Weights of a small transformer language model: 115M parameters, RMSNorm before each block.
MLP neurons of a small language model. Each row is named by its layer, matrix (gate and up: input weights; down: output weights) and neuron, and shows model dimensions 640-831. Each number is 500 + 25 x the weight over its row's rms, rounded and kept within 0 to 999. Numbers have three digits each. A neuron's up and down rows have the sign that makes its largest values positive.
After each neuron's rows, "fires after" lists the tokens most often just before its 100 highest values on Wikipedia text that the model never trained on.

L8.gate839:496520494491471509485497497484557456466485517527533472525495513458502499455523508480516527485523512494467521494522480502537499514491500545506533513510539464493494485462477513494514526464507501473499516508519496496527510543492489530544441519520558511470522531505440517520501473491503461465476521485487519477483519451495470568486539460511535492513488467521472472500468494513491506511458495462537450437475479508528496463489480457495462515490532465484497513496524527531455505512511515485482461472520482461482512511447504463482493488479518500505552490505523525557541504472517483530
L8.up839:501498535524503543500518481476520534469501511498506566492569472491487473499474493520522496438540467542534482525472507523470532457472550514475465545498454489511475491491487482504492503477488469511514515487498463523549545500515449512502522498480506541498486489451496481488530495508499444503528538491486445488512507500491486526484517504517467505491508515524451511492516491518499492495515498523491477471534484472519466490468503522491500526555500504462452461501519513499510508530492484447493503529476498513468500523541532462486536477484477481521529512489499506494483502495509498477
L8.down839:512496533547493459455481531469508505480528504493497485518478499521479517494537470489475553536495500494535510462470448484497476528493487488506463472488484489490539446492498508517522526515514516502481506510520483515488510464532483556460468493498504451472504541498522495501491491519475529503511514482537529479450491527478495519491544472434518498519479480509518501520499463492524480498454469514521481507511526519478558490491480534506500459516494547507498469525493487490489479530485467481488478485485515490498504540482516505485501492512528483474502524545509494512500541531523480510
fires after: "0", "2", "1", "9", "5"

L8.gate2127:564510457515526510532506485498502486504498488515521472493479484504510469557470485459531496482502489529502536475519446446479521503453509475496551509490517475513524498496526521502449550498466508456495538485511494471489497484530475524470489503532521479476498434502436530537487496492495498512498496493483476493489514487462531546525479473504512487490497473515536507456529471494478469513478506473504497515462538523512508520510523505480518494453488511517539506493504500480506520511515489502528511500493528435509467485500529489539478529489531511502512507534495490537512546543479497509
L8.up2127:482541495496534500456475522533470483470515515490476518507495476472473523509486477534527478515517506530488499550469522472471503523508514537489498470477524492544505500533511480506518495471494513506520518478515499529491496495494520494492481509507509491518540526505473492535523515522526470468491500504510453534497498475514470540504489535476493481498530511503500504491558457486542506482502517471544508493516509503457507465460486481483580456491488480479485542462569454481482469559485505476498539531536490516464522520524483466546513481473538480509525486484521508506508477533491560488
L8.down2127:541478481452526507529531542494531473512467456516450480526486543454469495522503486521481498507482472506489494490479501544534531490535517499503521507519545515451503505489484516468482535521496537492456515464538513489504498518495516491497492522497490492501535524528464530528486509470550475474516530493487521534496526540502462490503499495543472481545557490529507485507521508494461508517515554473493494497559500488481485482482529498480493510496502525497501425519424492514465478459444468500501489476473469500526482485545480450499545518507503470517505491484462500482533530467509503465
fires after: "9", "8", "–"

L3.gate2147:524532527497515512500577489523488505556499510457491525508541507491569510481501492503533517492503508483507496492471487490510482480502523471503505502513468509473538518521526471474498521517503539464555464532508496492477502507486495519519504471485452458504498513464497494555477495507538502502480485544444484505507481461486533533513500461531455467506435504534521516471466501489481517533496497541517475511482516494465496488488515517547483441490497473494505506522562540504482462526490516563480498487476503473434451502492511503452483484532497472488528523492483511504487548507524526533
L3.up2147:477483475524491520491518528506486512499516466591534459522504518462495514476499547505518516512529506499494486450511488524495514522495529499491483483452527512502487469501510503494486559532518510504475534479512493549519529481514551490489520475520524499512472516537492546504490493519490472497509473511497531503448525518498524516567470483481530508507506537522532517493510511500515496514507527494495489491439486539470563505528551520472494492554458519522517507475532487505493461498546502514477507475521496484477478469483472544511449544522519527512489476512473518521503453545521537505
L3.down2147:500486503480499520520452487530509442503448531530534512479469496517476499512541519490457474498516498514501493500517488455475510520514492523494479502515520501529494498488432488511518473497502518510467510548530518452482508481467495546503533554487492490485501486515586465508508476514538487481507527519507471497473516484526478488515483479497483464478507508489500475492467531524503470500480481480485551515523503486516531509488519485459488537514496515507463528512525523574488499459489497540508521477497499533535487468563530490507519478489529527445480527496539486494493482491501485485
fires after: "1", "9", " ", "|", "0", "2"

L3.gate1683:528508517541500503480521454462494487494458506504473555480466451495489527527487493495523545520547527511475526493473474487479522492484482516493519483517526512524525492482569456491546524506504466518538499518550499507483497519514500486455480532510477475551519526510524522515528482491455502444527458502474484484536473501537516483505500482523537500485505500504493532517493545459488451510525511506497488465497508497484508475495465483492471536518471513469525485498507515483524499519520475463545476503501461466498453491509543539482520474487504503555490478506515529511523533508530506531
L3.up1683:495483498493470499486513459528489493482515515510485508505530501515544447470490473509521509520525513511580517478487482476506454498496476472495499506467563478494543501520511523469511548500517475499505526530471512491504532484536545553511479475548515508441535540506488513504500504525482493516509530513533475483519518492504475503483517508567496511510525520527454491532460506513530535514515495496538489460442452517477525512512499496500485522481511488478537559518521498563528494536489522485472527509510528473510444534491508482475502528534455505485521510527476491553487455487491458482
L3.down1683:511499526489483518461506521511492543511477526443522467491487475469532480491493476485552460490505502457556490485484489528525461504481502534526501473476528463506498509519529557535492504522523543512508530510510474494504534494541511510522549475547488464508450518519499474491503462477489524532498513509517482428506512533528504518502474540511506475530513513515533485504430512491508461505505501497550493464463459474503466545472531531491507536487522525499478498464534522498511527503476505465507521505529535507498454562490499477499518501503458519512536524509521514487475508470439500509
fires after: " ", ")", " Pres"

L8.gate1399:554442509529507498495456491503508486483509480547502454489463490520487475499521504521514520484472469567494452481453497530498512472485486490505537508548462526517483510489482440472519482535479472466483501532462494511498515478501511464475540513492466491533516485464464475485491481530507484508528511493484471520525484534487532486495499501508466530531489483450469493556540558465529472512483475488455506480538472482494479494461545498485502531503525515516477504457500511468518487500479457475533497549510508510501490484472513485504478520497496491508526531508513475483524530486515554499
L8.up1399:491510499533469442461497509527508548515539514465553451475511496481549473516513514503489493479488490514548470484474479537502493498539517471523506440490578471499554480509540515471513490508495497507519504476536477480490491478496450474517516485520512485550502517478489442512548477550457467504481475553489529484476488487461494468506466533521508505510499471479478550508501578487484505504523502531502506500467491541510502514513459515502471530484504556526485553504487556500525501494504465513455488543526452521472479520501505482489497490495501507492496521494472507466465495485473501466
L8.down1399:477502524468475489524498516505488471526462541509509512521513489479493498578472474491527491469488506506501513500524464495487513534493489508512508483512539525470497468502514521550494493553544502501506514501518477502506455469519511485507484471509508479511455498536462545531517490486492470483502533463492491492484477498514490492466531499512495486498475493530509488528495513485553514554435493497506540527479469510469513538512459467562518523506519489535546518508516448454503461494555477458504469498504529460447493509504482550504528513530524506528534559512498527523541495453514486531
fires after: " ", "°", "lementary", "."

L8.gate818:508561505551514484487487483535499487482487572526543523515514476487506477498503500524499480476516505520458531513478493492448496507502468461496531502449513493498508480510489489494484513519569509507526495479507508500455492506532451510518492491488478558516526504529476485506517474516535528517529495534530493507475493506459495517489477505537498534494487482519498547478513515494531513499514481488456473492507464516486498517485518493498494508495493494506516460493569509489451492518508497527485525531490488513489464473477529451524479484508516491489534479481506500521474505552533535520
L8.up818:489451505498528474499522541498504484461508473486525545491501518504483508484534476567500509492549507503521507558488551475481495469499532522473494516451511521529530479499496524522523533528529506476488481504465532493519541458493494507520468509531479481519477490526500471483484481535545521484486501514475487513507507493449505511457509545450523502496518462506485517539487491520511517524515515471505481481482536505548484496489543543466506511488444485506476512470536493525527490497517497476525507505500511538469504486444501498505492484470496455502497462504508508491529482509524495483
L8.down818:511509514497498528516538547516523485533492521472538449479484502486525529520459537481481487455492499573536414489481504546494486509485490491489518475490498505533537462497477494513464492525463487520473539499511478485515506479503521517532487507482491512461492467466468519531495504483499485463512505450491526517489510532498498508513488528494500477519488515506484484516488464497531505496488554508497481491537481519505481535494498484539515465534518521500524470504544474500519505493473469501451481477499495462522505477499530537487482512500516488523506522479525510485509471487516448495
fires after: "2", " ", "0", "–", "1", "9"

L3.gate318:504507538518505522465497493485511495508475517478530483472487523524471515458473448458491460478546520471525457510505476472466550489524496549517404497517514504496463510496514509511502506531491522536468536524456503480515517480500490523500509511528496497522531498494502489488525511479476534480476526497485490473480519475491457543499463511472524551512463509496534482508505531539470484546487481494443509480478468502466524508479525507506514490509487535499533518492521542488499492527516521501487513511467508530492472547494518510495475504438520491528501484493495503477448511505486548505
L3.up318:483449542491532516492477500507532524478522548474497474531471464499483504496518502474540445494548463443478471506509532477490481506563529539507492544512489524543447474471520461489466543529488506515514485478440509497500547477476494511487473506540489518472507505475504489493499504488519545509514485516505506485505487475466508489487454483489492530475468521496484448513496504534525490490502492522505496504501513516518533469469552505456493514503433487513488526505499499516540567500534508503503510497480482463507476496506470501490491521531524504466480478459473550484547459516513534478
L3.down318:487521553515501502538476502485522496501512553534496460558478511493498508528494496488566500518489521507483478509524546469458482537523484523521476510504538500538522467501492457511489552519487527517460517497496509483496507496505484492516499495530447510499490516498511503515478497476531488496532467533512501481500496527481509497525495502530526513485504510483492489501521494550496498431506516484465530526520511528528522521477513477496502483496425475501468494532526489495517565514474495484467489481500480484517452455483497466485496497516583520461476538515511483486516499523494500507
fires after: "4", "On", "9", " On", "3", "6"

L3.gate388:550505493489556514469502529495454482433538465527497507483487489491494510491515535482498495496531487456480508488531526479506513525502484509452514461502521499501495509541521499516551547481501504449512472448506521515504503501512482510487521502457540501524497484534505525499513493499513481508455526493508550491506479548460515503485471502495523520464511462460497505510507490556521515500449486482509480505506488491463543503500521470501504501488474502521489500511503524483467549482537485520456479536480503474454485483487511485519505504525499479518488494483525486469460474489505507554
L3.up388:481494451502526536498513549491544532491473535491524497436479473496468541489507479503503514482535501543507526493519491507448455479512538515501488512492492512462471503510490495492521532509439521460438448504492506501504491487443510467483487504544492528456499521529519528477496506473489483546476462439497495523522513561457496475508524517479509513487519477522495457470524486490522481491528496511534508489510483526502507538502477508489511535512472461488524473452481496408496462510523486507543530507466509521480515553526454512508492482487518510506515517497499485520523462504483516494
L3.down388:505503478518527508519520486508466485522498504506444501584512539516487530543486502496490492477517514499519475467542588572475482485510501506509489465500479492484498499486570500508509510470506542526546469466539528509521458528524528492475490446472512488478480522493490473538547492473485521471510508487509501486493532536521531543521541549495517467517486527493481511470510475451477505490541521521522477489485473518495515460512521549507506459490505511503522514467491536468503512549492449492537470479499500487481512506513489495531516533519528509482492524515475525486484517470491486497
fires after: "9", "0"

L3.gate1655:494509522519489513529530441499504468537487522481530527484516494506524496521511475478506480529580540506489480508497536537528481520491512516451506464479530524500526509518501464501531508510466526486530494496513487493505533479483499505499515468504557511512551504554502497530530480481475497491523520520486518497513484464502486511504485484510461504482502436502534532504501473417486486493474480497503476502504484541511508514470480499494474514481522515481525518461523493490533479524532500517518514498493533488478466475529532554509533490517494493532481529483537490478479494462505497498
L3.up1655:515499497462480477504512529515472505460523525479532550494519472494548502514501509484444503507501484546479477518507472486515470455504487474543492497521504515497492477511502496492511527474471495466537513478536526484469497540503542488507487529529527526477485514469560518542498506554466509485456525463505492515543539501487478503457461458535470494497483530507486511521501508541493509490471521537497517459508482523549485501477474512495483490486505486560511459537480484543531488494484480472547512532521477552487482449493474505474518495489496469492518499504501561471513495528502501506
L3.down1655:491526488439481494494476471542465494502520512552483541463489472490493496488474454497499544520552473483491509520493463518529489510512486483447551520494481495466491476540420498507500526509493530562483486507468529534540500518484489501548507481472495535507496490491485503504535521465521503502497461483446511488553500506494530472479479483548438509432495505510510543500463486488462462461502473483518535518531502540524477473514484512480509485499517476498499485465528481523475499501518501509496448483486481490515466550486487496512520501517448504482505483519491528519501509494478495498
fires after: " ", "\n", "^{"

L3.gate29:529504482497468502516478479496492483475533516502483547493523513514447467529488490486492510489532514495473504478494519493526528502491480480538487505489529478507541486477493506494494493474517486476512494526492525496498529486529470573533500507497485508546505538538496520505498499509508493502522513473526492499474471486483515534507519564505508524526451484511546515476508498500522480490456455494503511497498518479513506473514536483511494539487474517571501513490543508481483495533495504494479508464488489436530506482512560439484523466505509476500524508509527495516450475480473505511
L3.up29:463510519540496477561444460550490502474513466525513540544513505498511494507475475532433483571523522515532455484477467474479475487496538527488483480471503497511504489499518511486520514482464485517518471547487488494522537514502498525494505481525524491474508489461507475454505510437471459454509510499497526461500483503511488488510467478483521533477462498492496491486484525528545481488511487509483484518523492481468537467520501513525512492498471545490515471524485492538491485492508504521491507511499487492520517518503503490489536522481481556532485496523456547479488485504475476546
L3.down29:495540488481529517570510475529511471507516514527503498521559459474518490483486525480502518481501479468522476476481460494503457492506516499501485478467466464519520464474522485564511520443482505518511511520512487494504534533497472508531524493494461500515494464507514512450537529495492500541533518503507484478508508482502494488476520532502496519498478489465487496484481485512528498551488552515488486543473486503428475519510464505463534509473516523523555471473511485483496478488524504500519492507488469491486493524503486543514464477521525528514488515514469536451454490517519532511
fires after: "9", "0", "7", "5", "8", "1"